Weights of a small transformer language model: a variant of Muon for these matrices.
MLP neurons of a small language model. Each row is named by its layer, matrix (down: output weights) and neuron, and shows model dimensions 288-383. Each number is 500 + 50 x the weight over its row's rms, rounded and kept within 0 to 999. Numbers have three digits each. A neuron's up and down rows have the sign that makes its largest values positive.
A block is one neuron, or neurons of one layer that tend to fire together. After each block is what it responds to, as a language model described it from the Wikipedia text at the highest values.

L4.down11:507432541458568483438561436552536583422459488462440458595559512541512517407525456539387448529544557441497491505553439487586464402517507490611461456516435487467614538514454448435459435491474499489498473461521531540395519537509502492486491518458461452464518419503483610510538497544548460473
L4.down133:482458571521496423497521569529437474415607531564484484485494558527536541442528591519459523456495500455568427389540361473481514393522444531580456439465432493464442467454387573577602419537461493354499582490505534548442451564430480537492406432485464557426484556457565415499494507511471444426
L4.down224:537519460576575563542460480550489517479507509412559453502489469451565562440501474556525522553514459468471501526541515431438450458501552401514545514545505488546397487471539533509420528539426465468418511497556543481545402532555539564602518407573472608554425503469497564518510422419547451471
L4.down389:407472452503496478471525512457488562529498545538567488471444467470605454529534505469528395450465488545483471515461631474496504398488475516523446484509497576491475481550559540505624517496527568512443510518457547388489540459386474466555390478476455379594549560630636538518497470584480471571
L4.down609:424593534498453524469445468517517501522497461440412511454569518475477475519528445502557485544506553408470499430482520474422604550453571495628540524535465562464534405494402477554519496512431477392388504508528453438511486502494514554510535477510539595543506470423586513534483555527518446437
L4.down647:443516623552577578506459402448461530563550520543569535450586504513502537517566630497500482448514434501451462433552492515484510491576495528466506432518569494551572496482482473497541527501501514475564527409493562463453563513451488349540435602556546545529507577533504525507581461482445502470
L4.down1120:513591487501535533465504549564378616516522553470494555569462522514576517536543458474472495517479486557563520457615546479566551501508488484510535511440516575519503529434511450534490426447506561627497555464613523431567505486515454536518415534514534488465558559489534584465418490550448534412
L4.down1803:450478535492514546578562458579515472551442552466621437522539531493443576503525460386575475593491544551603497469553403507413491490561436427505484499447537525519515608553546505545402597513538483424474464454474482586490492535511498461446481518542462434438491449411536399494558503566528543501
Responds to: Word-initial "be" fragments. Opening word-piece of a multi-piece word, mostly "be"/"Be" as in be|auty, be|gun, be|droom, Be|havior, plus p|reserved, Ru|stam, bo|ss.

L2.down1421:458440508445514421543464522509526502516473529417472522486412478454517470466495577444558460543448531434471524540443526512569491516376543507495387574497559501484469496539516522473405449432554580491452560565435464522491524434483408486484522501432544566499604467547489496439580476538394386468
L2.down1941:493477515489449385522514450459542587545481578537491492486475589608603529400493524547443497504520536436431474489455511538557437419564478515514460551486502460474580591489515479514493516505466596454551542525475534547452465526573523562488519555462522479524473455613597512419531587548507540633
Responds to: City name endings. Final token completing a city or town name, often a word piece, in lists, tables and bios: Thessaloni-ki, Chenna-i, Cape Town, Kansas City.

L6.down0:512544452584564493546416445473441500454503528520492515533455541491377540446516536460391533443438495466528457504471475465466473561432599510534479481474513483470467502585654475479572513630446515550505517560464523436443414594486480401444501447427537494457418573450492494579551537481478535459
L6.down451:513519512487440485476466450557457456591513498572461487492467507429560528533470463436507526568474536512550428477458526550506524475483558449534504493513525494475440538571510426574560547528469533491555472540487427489445467464478551430574461578408443428540537453548430447567517527467470563437
L6.down730:501562424417446445545551562502527516527556392481484474534553626508424476489460538506513516517587599455535514524567467461556536517501419448479456543519510448511445502617553565469464541508474448547490529438428499404568564398533572494597538509451403505585544557534568554465484441546523554458
L6.down1981:441496463528541462468458548526495578496542538484470574505439514485499529521538488514421412492578432463512432524522450570536513498473474517426588490389483588460466470541465476370537552524526485522475538546411548467488466514483457488502486448537584457525575512514515537530466563512428546452
Responds to: Table row-final pipe. Mostly the closing pipe of a wiki table row, often after an empty or notes cell (fight records, coordinates, filmographies), plus some sentence-ending periods and verbs such as released or established after dated facts.

L6.down177:493523429480534462546535491434390534392502495491528512494539538541565535488501525483472560571470473433487445507380583401540533491461540489474516487575455554492546533546604469563470559503496489452410538435502499553558534534470457564474457476568497566595494551451553518523522436394503564456
L6.down961:602521508479540451522475500475580525469540472608425491521498493448564522525464453517580579484478463451409431479435538379384530550498546472534429454545468512606534415508431473537495556425546433518374488487448551511362577518547484414539495478471514581618534486534529476568482561538517402511
L6.down1337:491496516519499480544554469531548470488565464529455502447445462441438521476622548502509493439549528517567524488406559456530517487457481525543444521539469391582426553511504529518467457509453502519453545451383555462532543456461506440527492479525608453565533496440517446446546476540512455496
L6.down1821:563509536479515462480518579578448499453574460475464513460440489546563447471558528469497469436525621484434543533454478496429527504470457476505467537624454576429563524494532499451531513447519501533451532425500490550480499573520457491490554441427449550564528505485487483534513534481402509581
Responds to: Place-name final tokens. Final token of a place or landmark name, usually a suffix piece or street/park word: Bonny-ville, Rogers Park, Tarpon Springs, Pine Avenue.

L4.down214:502538523510461512483503527498512552507543541462520489500501525421539506525531528490458510524532464540575598569520506561424443560468484530484471414374557380460512515538574496528544469520502463493354510553452442546465464562460503505340526577477448415549510498512417474350476435449554551501
L4.down572:471522568472509518434409451498421527525490499568480536540446553426570458491543540482474467481516526498505429560448428490571439503531516521502543461513533540542510520495522476468505548482437496445528618550569532523468479508570496474530479458466474450465543477481537460488474528567587503498
L4.down1166:453467464493558536555551507498385525477491533403513506398544523452509513506564425461534456517481486546572520518492489534508600492487507440389487508496549470419487532559497531533451514459587424554559503548479485493502491418452494535558474568508413470528533445563618509560470527530484463430
L4.down1247:543433570406432573435503449408539466464558523562427509396415525480520510488435559529529513477580491519489393432406619444449498466508464484451482458550416551486466430401493534560591500388517590419619490488449538523451560546513517422455446447491521483598542452449479475420520534545500502470
L4.down1416:499448480406486537527491448488529531570384508665529521444544415524548477422465433449420524482547507490513454562496532498489430599489499584507419577514509508499607531531461407502478639428485453443498522517556425541496513538474478538524516490539528561599475512447492581586510501494535517489
L4.down1513:566545500482455450420563512471554402524510512480460529545528465468560482557496505395507485471470484522516438514447407461400532479535468528546471518476491458514533486511523439574493588503466436564408513579447581527513476484541520426516518482438499454392512476445545450490508525449493580486
L4.down1519:506583511484478493434515550587449451535541511387508455525428538513443467415444554582601412582525440532553551511469510520487506503524483533553521499415412428459444535539490455401518469575491437572515448471515482454454494536558553439506431549499518488534522589602505533586524571547437478535
L4.down1907:421583529527507531564505410590532443500407571510517542475516456435479500529503532544547458528543517543411536528592470465515551459529418563541530462507600410519463428582500524475488550524520568498547504502413506597473459577443534531511426484478402431601549534472513541533508505512463583545
Responds to: Before numbers and years. Tokens that directly precede a coming number, mostly a year: the "." of "c.", "circa", "to" in date ranges, "Release date:".

L4.down209:597475513524644513523547543520673515499432509519472539493503510517466442391509491579431553503532463481462456535454473495514500472494551506515476482484415476537513477569518581549498456514475436522416545505454503507509545435471419479459587530514434469459537447420476490624448450473472498391
L4.down327:474450459540485573515424421529388459515434511474482504411542475456449521535529560442474524588485453409523518492474528540471450527609527437503514566588549486484556470410492519526482479494536433510477595597538509420511385493452431516500518435487464567520472543524418492499495409493492493418
L4.down497:456414423546497484469482457403470452495450486515501618542552470426540401492547470468485506493495475551516575448544582518542500480447463425554510514613546446513610492505475429517543538545519468513468533425400467472559425470467520534528444526577500499512534463490564423487484432539541508504
L4.down625:476485478572481473504516610523558516539579534485501519523409551424496466432529573567462396483502448546488571537519484424498564472543496499529511525535497520451503564483526498523464530514426534491546431440452484442514580555406486454498467462510462503469616447542507555547550588573505449544
L4.down1460:454511487478529481556486577430543485518371508552505479533538460507464378489519500526514527494433570549580464400508526497554412586554477577542437487447573534473457568488483573482530492494489488479491450504502457477497538500514483568552537517447546546439428488577473524471497443451467521465
L4.down1649:453475441453379538514448501536513450487473487488438526460586492454466581534542520453429526544502562455573404492526463508629479506552493537463481532388530505554525460550531456530509504581528583615406424558509554610565551496484506479427546460496505523451399577432551430524484491521426447503
L4.down1710:510568565517479536550492466438398599540583491493505540540451430511508470445565600433479449544528479526490556489492443512482479570521551501470532542442546542553483511471461503535550495517533492534449392464536463527511394506503490483477568510477498465430378500616544410536451504551461466485
L4.down1857:450525558505477510528478508548459504536508471477523548565435586542463448520497590542500462513514477594563534498512481488425516435448394465557461433486456508523523547544489510415537557460497555571455530544457472551463573530494440521559476417607483457537567455522498479591452549542501537526
Responds to: Historical period markers. Words naming a period or phase in a history, strongest on War in World War II and postwar, also Early life, career, era, release, Age.

L6.down770:579548572550462457459481528461445518464456566524387526543519423489472487448498517570580526484530498500372605542482510505454558561516502466523482489604571457459547486533574479537515465471549476486526473488426562496532496377570478513480415555479493548536414497553562439542620469493525503518
L6.down1090:525507473418480468480504601509521502500491514520365528467564511463491457575462487545569535494536493490480380405490496582463575525516366489490445539513522480502512535507558477526450479514501600480448496588488506500575519519546614479527497459374580474527441462486475508503585563570487494447
L6.down1709:471481494527517523460573477415553499478522434570439597505462478520385478450486442570523529535476621450495507592436533531444418499532416532516472526534466463453524513403459508510482488510433513529571544501587551474576514517505449556481500493550525449527430470464510493488581488516447565534
L6.down1784:520447444483481476423520488447482508467496525449531465553521492496411509593479514592470489488523522501490455502496502536463455492511440417515478439529516496619399556543511554478466438540526460396465454515566537433524481540436569475463470553433418432537467604509463554475600408406499503492
Responds to: Decade-year final digit. The final 0 of decade years before "s", as in mid-1980s, 1970s, 1890s; weaker on other year or table digits and mid-word pieces.

L2.down1828:560505443471473564454432525511395492485584509565510439554468473555457480471492564564462486471501502425548512507499443470476491491449524489503535657546488505532483442490506479499396494459512477507512436507496599499499501523389551512551479535512506529454394523508558502515507468482541438465
L2.down1870:451593497463456442524545536489501513537458513575469539556509474485498471515547468443392399451481532517499541576574503443437466542584470462416423458446490630548504543509479499560553519389460504567546630612425541391505533497470579533384512487439533530463529583613432506464577558530440505446
Responds to: Time-period phrase endings. Last token of time expressions, especially the final digit of years and the "s" of decades, plus words like season, era, war, year, often before a comma.

L6.down948:474509430473425461498531463452446431483485525607511552482585416542429421557498462621451410548565528595422531414386513438526532517466540436502609483450587427474474444494533495481432467514527482468509535439524555509518546488455491493502481504502505470615583460540385446469509428512456458467
L6.down1526:515522436504571506412564555559597530450524457526509521474488667473466502467524477568593461468491514570546574524475410434454431498505533452471580526518576461505421501530477563509450555535528454465579542491455478520482473504554528573536611547435583497465474453471564526537545516507475421531
L6.down1930:484523562559483498536494539511486473509450481450579448512399476490480573468604494477557473535509478478574483555556515427377541565567559483478505545568500448507497554502509379481539511528464624445471435493579462509461429449505462402436474474522546443531485481454533455461463470473596409543
L6.down1961:507511438490548504451483419536529471471497473519378488570468420506533401474541481599540433512563436411555467509423476413504523375508558480532509491549491522465499422467452576451415564509541539557489436521516513476498486610413566458619434488457479609535519533478496464478498540505476447502
Responds to: Words introducing a date. Prepositions and function words just before a date or year, mainly to in from X to Y ranges, plus On, in and Since (On 14 August, in 1902), and sometimes its before release.

L2.down468:519471535608503553527525541511578527488375501488513541452476441483541444504486552462582457484536467473499544506485395419601504493592568491542525420538532419488470508610598541531457436635593496539531476490552431555542464499521468480549566448329571412470498492619483475507556456512517525506
L2.down1012:497496524472466464433522502460483482623517541441581558476504590524563492483532543448478457551485572493573550560483502365534490459474520558541618467536507498498538533517596624525532461618504489530542567412447481545485527589499512442468491545486521407478504519587514524524545426523462508522
Responds to: Wikipedia table/heading delimiters. Pipe separators in markdown table header rows, strongest near the last column name (Pts |, Date |), plus == opening section headings like ==History==.

L4.down198:520439499503421463562485450533521414399467554508421415458533572454456558424459532537429481591579469463528422657505497489561490565468465468531484593565405590547514503485503493508510466530486574492539527416479524575475575535551534520589459506545550430530530524482409501530580496491447549379
L4.down410:413508507440464469577449546437580571516519525505520455486489416530543537375527451451502523526515539482553473482468597463557456491466496546434493445586515513557460483547597498477511455498502570427514553566551422514588559462569562465563451467448596539628470476422552475561468442464505502554
L4.down695:496451490394515554581469532564531590455559604535590492526548547530384479426536503536516512552500447488490474459513486532523584471374543551470461442586435482589463534488511451545431436556549468481483512482470485515560589561541521617504442476493520492588487464498484483506489502490485468467
L4.down710:458446466494473548586548553504497517544449536440465453431525376537539370547545567430547414535584550431477627461588502480510445493509512573423508430491425472503598495513567504527466545403432582519502455435474498486584553473459458491624419523453513466461394483516391463497554524454467483491
L4.down830:383564513459517524517463562540606485527511496459473454485488563576386552470457477498513389537542437565561493484464558401490531451485493437554419478542509505413508478559528487478487536385545444472498482541560528560462561594517490598583487519582475580655470595479503417480523488539447578617
L4.down1753:554543507541506479566480426538424431379511427440497577540534554566481592480519515504418488464527563471535451497501537481496524497477516468432396489415535595501477467625537501474498479535519592524596579385589465484492531574497420486464504528497488452547588435456496426563584445509494542456
L4.down1833:554487430524462448430507542442458558505550484528525550505609468529449508435576558515482517501480460405505526564531581425472423524572518491579439466523484474477479521473418386515411429480497488501487475529492409572502513516495453472429425543432509539419499489512454483443523567543518542505
L4.down1986:536531478573511463533531500464519461433531532524467534475502507553513445486385530407422540579515565493605570460641482558518475565556512555499476534509556555494550476539570585548433488477526452510511506504404536487466473553486448530393447439513526538484534508486512532498492510461525515460
Responds to: Place name completions. Final tokens or word pieces that complete city and place names, often after at or in, e.g. Leipz-ig, Fort Worth, New York.

L6.down1130:614473475424483473535462444485502544493480482545581534502516522483415452463452552513504600515515498476484503397429552449550464497466509441441432548481480492625546434457507439459514455509449509457552515486516587497533476492430521561514551512538581435471413477590443569546476442559434420525
L6.down1719:426521503474391480594524522500533492444511582506446409523616498553406574430460482499561403531497622432527532510588565491581444456444431526473467624458529518408546499561426544485506483495459421473519489543473429460466512574445574596513520382521473470493545460468464506514455549575454468498
L6.down1819:487503474503540451572479478508488490435528528539568561504404515532550516480444515457549479547524466543583573479472450485450494515543505402543441585370534490514532532537497486457478538477543521525559511484411536483498498484539548538446481509518417488587516525529556462505445517511486504528
L6.down1972:390459478482526488432566523430471496402467484456561585605506432428553528505415492505532406523566562439479469472466496527527480511477537440602532523486390547501437438482520564574496562441513442512526430458552578509518507511476474456474489537460521474426508494594521497405483431550532461573
Responds to: Word-initial "to" token. The token "to" as infinitive marker, preposition, or start of words like tones and tools (used to plan, further to the west); also digits in map coordinates.

L2.down535:429520564504490431491502436449521443477486588494495531442507532498511470484476497553484524503523585537480523438541611607399509499523549532417502479482452444440478442475440516531422518429477475441449481508536485571528450533538517526426456540521503515551516404478429531522545441617457498521
L2.down1212:353586527445555491518514535519480493536437538442498509543494389515540562520522446521577490513496591473459509472541604552511437476529512482467586493467552434503502538494533456531537413455432488478461465542505495536559467553459488526388496520504485565582478512478505548474503535537491544511
Responds to: Approximation words before numbers. Quantity hedges placed right before a number or amount, such as about, approximately, over, as little as, less than; weaker on scattered word fragments.

L4.down132:477447524553540446528588484531530452535442428583508574460567599446457593504471513476522434452544408515536547599483506544508437546500418564552472463496462491433364459565488453485466487476443515509512515390504506524580540478583530528569560515576591550483560459498356452455505519511556523541
L4.down192:476494582516490497491528505444467536470508433508546549514585505473472464473599536454480461556524490571555540454478499556580502487480554475424517598555518577489470488555571495456511518521494458500446582491547452483563461484553570490444513481489516475406515520512377533530532459532476502483
L4.down708:480512442547473521508482538490459542485521526526445525433585508565501479538531527457453428523477594437478447564523530510472400442554477529520464554511473450467571448490476506502525502527464532556581477470457559511546589518542556469496467548535481471537451430476498455531473483493431552431
L4.down1135:525447557422545473620575439487382606463563475579488458391502591556533461567535519510541436432602550461534532499503497489502618501460452443461477410505516450483492476468497564554529490561494483537517570546551526443524409491452462533426433689483527624477645527534457447418410479595491464473
L4.down1193:520462534480510509523512451440488524484556561455371571417528482425488484404456489478532462517426498403526577491450530483498403471477498449431518455504507431523503543537533591418478509510519490573482455566537516501463459500375573470503571498504542563467459502373443451515424437380426543495
L4.down1699:479423509479544533505497526503572404484506351478549610523531447423545554506493432667453503472555544426507491465475401513498612496467596484563499468571537465619531532499449450459475481537467497475543531492510461530519507523415478510382439515501427553482451507558442379506483494511496486522
L4.down1947:446533541432523530458622509496468536553552376523516515479485501491477455512434504474574520456508509502544543561580534535578502553481507480544395587416437443511491561514488445573518517531553428453427536440546564503535454481538622501452531549446462485495484569556479563489496482491453501536
L4.down1953:490521504435524554485544553475519391503518475548606560467539451505459514505466580564594523516459500533505434553546522560579566488537493550508531532428435483552534514518536325430460521572526475444521523530545538557560418534493541504457523476517465489718508563573507529552504492519475490513
Responds to: Table row end pipes. Closing pipe at the end of a wiki table's header or data row, just before the line break, e.g. after Notes, References, Points, Ref(s).

L6.down1132:532499449427497487572535450351411536569502536556537525467469518431431554486631480466564481529563628473569458553593544456600467527574558528554504433528573564458557525609485554591524485617506508474530480501505544442489386447503538508461480560508473553554454520475507430478537525539410588491
L6.down1159:547512499578536436558544615419442464504503504463498542472507442556515470517509449506424449481456560538416532515395525484454461509502442519553585552487500532514500525554545602538487531488543381473617492560466412509486507479395460534446508493498501591570474456463543542532416522415467422477
L6.down1253:471466495512509516554506403512501479564558507566533444538528517478517563473530533508559535423501525503530531456425514437513450475528489516499515528510541546569518487498527504571518512525494501470443430506567550472512522451442542522490469493513610447605507443452516447424505522491497591619
L6.down1427:531557471467562489545453571400479521541661564527426499475557561521488520549477413428392537494553520393477424528437579490547437509507447487469491548465502431529505487540431488608520555578496536396615578453486465543466389461510472469391527472502476566538472505527536440526423492519487480467
Responds to: Sentence and section boundaries. Sentence-final periods closing explanatory sentences in encyclopedic prose ("wavelength of light.", "fully repaid."), plus line-initial == or === opening section headings.

L4.down54:453568524420484520520485424571454465598569537493505441567456475453481424521541532495511525501477570528561470457391515537512495520491550530571498478430499409539501513478526542563396449453428477460509506480577524479584482512486574516475395524479477537545510526517490483430517471538432489441
L4.down326:456530471457471468492471412548510537531549536552492481498484522493477411532438480537653524464486527490505480422375643434427506500506483524446601535514519441595497480490535485469505526431535467491533481482523478461460505519510574475486447458558491610594495539491492493517457526609451487486
L4.down633:516492570538551484433497471595500455448532603486503438530520559489577544514490518506505476557518574472547520561460595526442573521522549513462471562555527503390471529473573530392562470540543647541423478514449419499460528482454503446447569451550599618604485432359517485531416419438527500583
L4.down687:489563570521491506491548529444545619502507444467479461525518572457474567528434528607526443444500568410559446452468534528557508506525465472526503550487536562507520485531556556602598511558495519478534502523507446486500462474522470355520515422554507552526459492557532443466498477627498510533
L4.down1631:478467448578470510465481513466489503524568489459594567469580523503461560494423503429512527513443535468496496455539437477502557508592529400404580503551461564530564529455474461487561493675504516422523489423462526420534526521500532501558522522449517483537459547511604526529462609512513511452
L4.down1675:530563493428524549415560559527560528507521649545545437564466595457512487612457498458459481422554511401429453447518550558427458498409556560528582499426469459441434402534651571431488439531523470424528460443484447459519449470473480510478528491484441548474491519488429534565505520518434554461
L4.down1752:436615401526516504428500451523381449453435583430545477490437426498488497472522545526521562438485520475520457575461462506516514527517606445466510538524566498387495435439534489447547414588512574517602519481540493558504443479439478476523493556485415477526547579548457608478463569413508409527
L4.down1960:513461520488540525535519516383579484464612475390549556492469468466494490585512559551572510444500450612484466571478493513472505403415521501460469457556483445555521451567500528499452545457570488554477509439536493461405478416474486594465464572481447602488519514519533505513540447539549469515
Responds to: Section-start boundaries. Newline right after a wiki section heading (==Career==, ==Geography==), plus paragraph-opening connectives like However, In general, According to.

L2.down105:454510442479451498371460468550371505511527507459471461511421408514395539579454537503481493452469516513459433510383539516502473512375497524469505569558531490370538451528519478484555435440508488484538592485455472543497555572481455453452460503490547439547553495554487630439556545536530443519
L2.down1498:417446380534372581444504456532459490504565560487525561515497484460478417498521446549541472439476372475524470508514465508489437479453503474550579480542453540500526544457533411474543499509507507478454546428504446451525529522471551547384513536514487500426502538511491440474475549537512454463
Responds to: Comma after opening adverbials. Commas closing a sentence-opening time phrase or connective, as in In 1989, / On this day, / Nevertheless,; sometimes the year's last digit.